config.toml
n_head = 15
qk_norm = false
tie_embeddings = false
init = "normal"
lr_mult_qkv = 0.5
MLP neurons of a small language model. Each row is named by its layer, matrix (gate and up: input weights) and neuron, and shows model dimensions 208-335. Each number is 500 + 50 x the weight over its row's rms, rounded and kept within 0 to 999. Numbers have three digits each. A neuron's up and down rows have the sign that makes its largest values positive.
After each neuron's rows, "fires on" lists the tokens most often at its 100 highest values on Wikipedia text that the model never trained on.

L3.gate1420:542512461459457483520495491529502568494530449482496492589337591570445499492468444477497551449484441341511432527416470455466416467571521372424513464486659563389495451495477467505541527574447518490610541514489543498564393515493482364401496570458517462487511497497520514415487544508464478447595484457550471453540516556517435498455470447528468491394598517480543589509474451586561452417489
L3.up1420:565460409385452486552586478511482524473519403488478545519529645483562611548418476470524557384519528502425459507510561595523443502500560520442441512513450470537582477516435518545593442544476538462518430546565535505492522403541565458574509444516523411482477459504500459557409569484463478518547491475482564503538497457517433563488405532474517466489500490564521448464485526516559482500605
fires on: " |\n", "|"

L2.gate290:435442574521499511605514420602485605642539483523536459491510456560557484577531499530566557529478523446469429546513478531556500539541554422520515487591505440574553537519536520546525542455506444495466538588506571499460472567534432491533484473558515489510487479481530514466608411489561461573476537510539472450501525521511550637541410477594431511451554460423488437549512538508486461568548
L2.up290:517498493538505510504526481449531531535558486442506483523515490533417488454569624461554566493437516517502521422497474527525482505507447429454432461515526525493432554531537475430457508482559514468453564517470567504496515513447550419480471513582541513429522382547457555434517464553394454497408506565544479491513519587446416483546584495443470443498528508506489590459560472538502522447546
fires on: " -", " –", " of", "–", ")"

L2.gate1376:529518597539476528499528561453511566518479531477437565555556628610478399497448499488486536498479435541415424549476538437552539521560473556495465531503523423504391519509460483530457445446505456463548570518447552529496454543509478493413454550528568626528579521523522442508442545481387489549542523467463427482605483534552534410516498566476452454537440511528510477545589474436454510541560
L2.up1376:575462548526529455489466515600541592478524500560552535515398590568431490588404551496447554512501462477493542582453516443429504490471564487415496522474442535448434607505488500492491406478439579469571478437397504458555504566446483487429579481527556482531538539546412510553549582454483509548496467346511528541379401482502434490504436487464532526528589506492539510415533414520529531537475
fires on: ".", "\n\n", ")\n\n"

L2.gate1404:482588602564513490540495454533470494527509498463515548504580524663506489447557522504485470462518555595450515520413455554479544578532494462491556453517504481526505489448400491501499512459468521478507564442503494490528496404458460507477625467603418515501523547575515611457572561574392474503571529500500464467556633532431516505528443597487510507500515576564491473599528458386484494482523
L2.up1404:508493471561569522558468494477464580531546482518440575559388618512418407516427414486566490479466508431532580459552522485546523526470450513461501512513611423538587491458577505530532490565491433554543537510482513558510561491511484492505542544434552609507507527515492488484542457501475504429533497443457601493517448510485521477525480520512557494556471542548444492611484476539484522440494
fires on: " Qu", " qu", " Q", " modern", "ible", " legal"

L2.gate872:520496498471384536577514468530511520536407542512487611542475493547591424496483494500397493534581532474462459517495528470584479567537621542496514467447424490432399615499520504486484396453537456510473504413495509525471572455343474462502549443518507550512431442537459457396527519419562540476554497559431505514613451540475488514502416536511465459612468524491422547474442534464515471569506
L2.up872:599575542530366521472513428475440533541460416505547585509405572509510390516576520487477541527572466463434522474474603558519509564501516539475528589411407481507475658495529528544567384418506506483398443486557473471494486416521473447374571575415529560578480552579461443513471440447515559465630543483511575547584524464551435547456424463503588471579614464534530435482495469582491494431461
fires on: ".", "-", ".\n\n", "\n\n"

L2.gate997:362457469535510529485518455541446537527508415494534454534512526530447507517494548472471429510468525467411515577531476468518548531527439513467437520554456578565532519533512472452544456590571585462510542450435454483491493562444530562461521612433511511404543466492446486468456466536486429490430532504517478483570539528530411505488418538389502487531604519512430410554518427499476539454418
L2.up997:472433538508519437517470525461548480473548527483475516431440440341462506466475566484523532514538522485532526485541525489586436530498510388480520483460464487596508517562439576531498503498513534466514543531535534486522503406484505600515499442486467473490453430483569526457517453518500547471463521511446495455473538571470412532510412558561471573441496463564443469460425534532533391446489
fires on: " after", " New", " After", "After", "New"

L2.gate1339:436441407548524519517537395506478573459478471503511472454496544497478517505547506479504521518504536435515537459465524435462571463448564508490445508519423455562465451528476560544516498440526486468438424600519448451467519542484390405521447568488552521490494411514483569540427652593475526518521426516510435423534487539521536486529562410565514501521549426457483486551432439480482522521488
L2.up1339:478383544465347469424523548460574489485418506458469501471527388550429509526578638506424546534567512499400318527533472523420531502489525540486570511455522458554515487524522492552437558503440565457506629516464553400507495550434462506537527447526513427435493488457506417486417447461501560520530446518413480441502422521476565493577576559545410563459501501464536402527461534537558493452430
fires on: ";", ":", " where", "where", "with"

L8.gate273:493578444534514458395469459456500517494526396489502538569512495430505440463489541459518379436453517405538558553477510490474502480499544539472486532453548554512493474404480458503467518483510430438425530475468496563445543509520521540525546449459481477461546439474459500453473544564565669422422501589479544565546442491534513542471564506521403548621499453514485502456558496391533477375430
L8.up273:516406531334552561448569416474413493473511498484531488540532466542558563518485424604511500572514558469485476453569496562537494597552478593490405491443443490475512422519494501444473475455566532499523535524563533410408474522586433587455575512506373475525533463503483433479470536525472533494526449536409513500591523536495475512594424545461600456405503518455536501611507431485524416550405
fires on: " of", " on", " ", " along", " |", " ("

L2.gate714:514528483406488438504504491487507526503442514474543452469604440594488475493470522479415529443537576597480552468479516430577539535424476547451502423448468516545487405449473564546492535478447552518530484474405472489466508483515549511477567521475579438484536563521454476492448521509451458534491459492532437522530521574466577407505505471535591512480559472546481554531525437514441491510453
L2.up714:469434528454560556484525483441478593535453422499491483516487461619461394475495546388433441644530539518511549482505488510600535560402485551494473474433497410484523401422421460454462586558461479449542483486552462553546577483459543471485530497585481491463489505508529533509460546528516619462517527454525440488590526613593552561511510487488505506498562443439527549534568480503549459523486
fires on: ";", ":", ")", ");", " ;", " Parliament"

L8.gate1144:532498451462472418533570515400546562468479517505505515443482522486470576583446478526527442486461480512530493486472467405548533404529532393498503595404579624522478393421443542532513468468539637533420468511558558397501506590481496450484542423441566481436474486529580569522456433481460535585443524512506574430540622514470578563486445523456495457424507536534497468464517432539485473409527
L8.up1144:415473457498553447495528582472487551550562581495578517461489549410538479521443556503617528532554487455487497576450516556392558438480475403511541462498477506522548496503523512491433535554553483505465438478516446467505577579513416502515548453514487493486495520467421465494496466460470429511473556491500513467402401492453503519370510465487515537559456499461483513499510469424472533432455
fires on: " of", " ", " scored", " in"

L2.gate1518:476550553467459481525438383433526511548521543584516486589471520442502489555396534511482492417481535625453476522487485477457496507508492430472563447452522528494501536515474474400579518543531551477526453517441460528467524546535430432581577520493479494415437534423561467540495549498422405469501572491462537495469452524421479590464487408604555607440475518539489465521458545481394480535384
L2.up1518:544521536539459543488490464471642463581528485426564416523505554492454554468583612440480533491487467580521366507499416590522502500463470491438532542496548416537452498482492534351477553483421491508560445529536475469473472506418505435553495494544613507492362521471513490502441476529437497517436498563498505525505523543496499506548450468491456523493499514513521497398489492494398547479522
fires on: "-", " -", "–", " is", " –"

L3.gate1073:504552524415584436529553442574531534514507495383518502534496433478570471488539538540555542545588545527491430476484554539517496524466525456504462533458491497518436458511481486415505432439493503499461472567557494472402421489396537471474528562579458457522518477509450517505501504644462509497466466473415515578609440474477519522455466558450461491482400489506507474548616574570477574458530
L3.up1073:421407493569459487448540471506574451385547408566481592516483502468562477525541491558541497541517486467529498485575473474509458497493552542450426517535526464481525499551452478478464572558582502465469463446529588474495532501543459533520413441461553495534551538540499552458572494481524468488558448533459408456433511481520474415503443472525490494485446521513414548524535377482559496433553
fires on: ";", " who", "born", " (", " where"

L2.gate515:437460467518475581453584500540546543489544524523451552422433496474459397600512523499534544433501434556486451558544513462677466484497522480500438489534482404513420511456525493468545548557455420447497441542516466455492533470493557519453502483565390456573549549446526489481490536489461502543517480489420461455585422531507482433456531490459560568475538444461482454488538492576482408513520
L2.up515:438591545479516610421634535501521499510464361512460506528496485527457473504499613619514492501587437598560522490512543533505520507449507535561454471515517445486546451488417509511462548584632414532480453532524543530491506574475507492460563408446473433515479522587486465565545533549573529508519526466429486568553553583514537516536420435521517598527492514453455546481498552552511566538538
fires on: ":", ";", " |", " →", " Pers"

L8.gate1199:503544446438519487474500510496486591496519500485538454530525628498467433480477548557485425473578528510486533566613497479511516525507554524451492476508578531533533531499483538459565680450540488531436489518470405453527558542535582552422521462530432443506497531510545447452491472480449491508564434554423553472520576557450522359517514596511478492472542537428531491487440546461531404490511
L8.up1199:516497519503461532455570486531486509397508441548464501485519530464505501479514551487539439463544536519443505441596472523494510481414540556460494562592456543574470476567432502478446516583544514486597522503525613504485566522521496467493542555558501483580551472541506467459446459472535540477488408568471499451566437521449501547513480479460471410520482570462517524525450463477457462536548
fires on: " |", "==", "|", ":", "==="

L2.gate234:513474426520530470589479473480524480512505560463497498490521540559484463579541481490490481548543582494555492483563506516476465477484583471424547596498524466435468493406460516499374544430501588462492497543508510499487510581445476474577453567511506523451316569459531453591399521514495488482484516522540537437530489394611489521460514467505472531555456486540593522469537571509472567472449
L2.up234:537439338369522570512399523516496530541532464485563415517542509609520547480497566450512443512398490546568398475473546505519518556482494520481512515498521534545545480476451563394543586468506574499544558519474464484563464549553422477443497489491644498419426528446594393603510522528515417444520555532505439464514553500493571510552474449583457504469483497527557500570493444500422535527539
fires on: " -", "(", " –", "—", " [", " —"

L2.gate1353:497484571527530487529429482476470593511426479475516511513426464463464496531452498454586448417472494448380449465514514464469547563424473515450577464558412577475573512513471564551469523506543535449529536470547542502545410401503502488580510523609526557550601473493597489466525450555489499463520488498493565460411555559539500536557510496501551538497505407494515550540481501505501430427466
L2.up1353:570471451497568460471574474485546483615532471518507446535542523500528444526512560542504518531469546559501480577471619523579544461521420597552417450496467480469440448506585383569388454542547559421480589507512521382571542576527573501449477467474472503483474434580408559489514559476435489521439429469499483483533472527574459521508558481577551528481501570524458503549459499576506552522458
fires on: ";", "==", "–", ";\n", " Living", "===="

L8.gate1703:463475438610441504551576477429530454484526475471508496502466477455552594504617496523503479552498525535449492535516548475573490519496452534517399603534484395477488332397430519481494502421487454582425517438503578484537417472583499513431504452553519536581546581450490550474494548460648652448494575477505477503481463517588565446475567556437511382471500468445519472518490560524492459587499
L8.up1703:526474526463579450514548548581442462538564479388502526422453460451481524530505555498527487519541577532601536522537470542477466432606624551539489527486554510553496513449527597424465430499515503437451422548453516482426545530593522488397527509592486509522495493482444566502498449506525454556462452547505569451446465539526402532598509514572550420614513434484510508490499485523522474544384
fires on: " ", " |", "–", ";", "201"

L2.gate1507:603462507492458504430453518563553499460474513515555510477509460550474480547551471452497510555554627391467479478388507521455537402535512480564439496493486513481474505556457474495548380469565525512499476433558423506425505504451522491544459528504552540407418580564518411446551413451483494532443544574515513489502487473567505463493490465491438560531623579514469408553545553631513572455431
L2.up1507:509380427614455513433458451456561451510454521500520547550441504631420442520503474559462565522591551467458548505400479409560508419477425490582492423488507446398486523472587355493569513559486485528458537512565465466487497560459478478558535517547488475502527526514530563548418565545474501507520512483490421426550418453519428492496466495509447527519544523490444495523516512544531501453478
fires on: "197", "198", "202", "201", "^{", "196"

L2.gate884:440536500457481475491554460502561499491346544512556410534547518443429512431478486530462550469433519524444530472442535579377561487552613536514533449442457462477532448609582354567458387502491523498483487566444483502481407465415459499541506475509495472544571561568535426584498516481491415479490558469401472540531502554513461459497512462507416471542440544475436436596514442560512527563514
L2.up884:512502468552497506504558461463552364586467511493551435532500567491589557454572458584537550460572529467501521538474526492433432503498492438443453515560460479418478429514396471499479439489493479528549469561518543529506486595539495572487399489509598400478583550484457491501454458502497357444451610553578414478448532482490459489499531536432505507598445449612525565500497481508526514378428
fires on: "re", " We", " To", " Can", " we", "Don't"

L3.gate1132:586425553451519517532541492519444494561577577458581595655537506591523512455451446512565516495446456478454489469430444435479534426476474520470516508541618505462421487501507415587552532421520488540538463486481555576480495478501525510539499414481533529390429499529456486533554553476432528401509468514503474456509532481445524489439509478372474569574532480494389540456529440436616496472475
L3.up1132:491447482418567389520443535518456463452487511511522540483551470527517462455403516532603545519538555426530409600492539505510550441515461547481453454547431449489476473490455469446561463500413563527533372569652598417550551481487426488521456429507464483447462438492484457425526499488453489460457560478493530469598520485544522483508402565474468484533591523466485451509475500586547497456608
fires on: "==", " Sub", " sub", " •", " com", "|"

L2.gate127:525456548481561512522401477494451498416443518585545538483533481386456458593468548467501549477584479434508536455479564524526518509487474515541414514527391551489378458467499436505464452402416445501575444506516510562402512480439490404494423552467509441366527399435530495453427525531467441510400445455441475501476498385485458492511527555452551513519502524506527474498503507529512572483527
L2.up127:643405477493482479575374509493514493412511501502539558405466449458505437579570563553525558498630569515479499532482516517558543438474507487562454468418441456579379485477492494456472459458472436544595544426492499555413550440567571463514469565500504463457491465516535506461498543535504462442570540442430499529456438492484477456437461442452450422470568605512457451525462445599523511473525
fires on: "201", " Pl", " D", " Bh", "198", "192"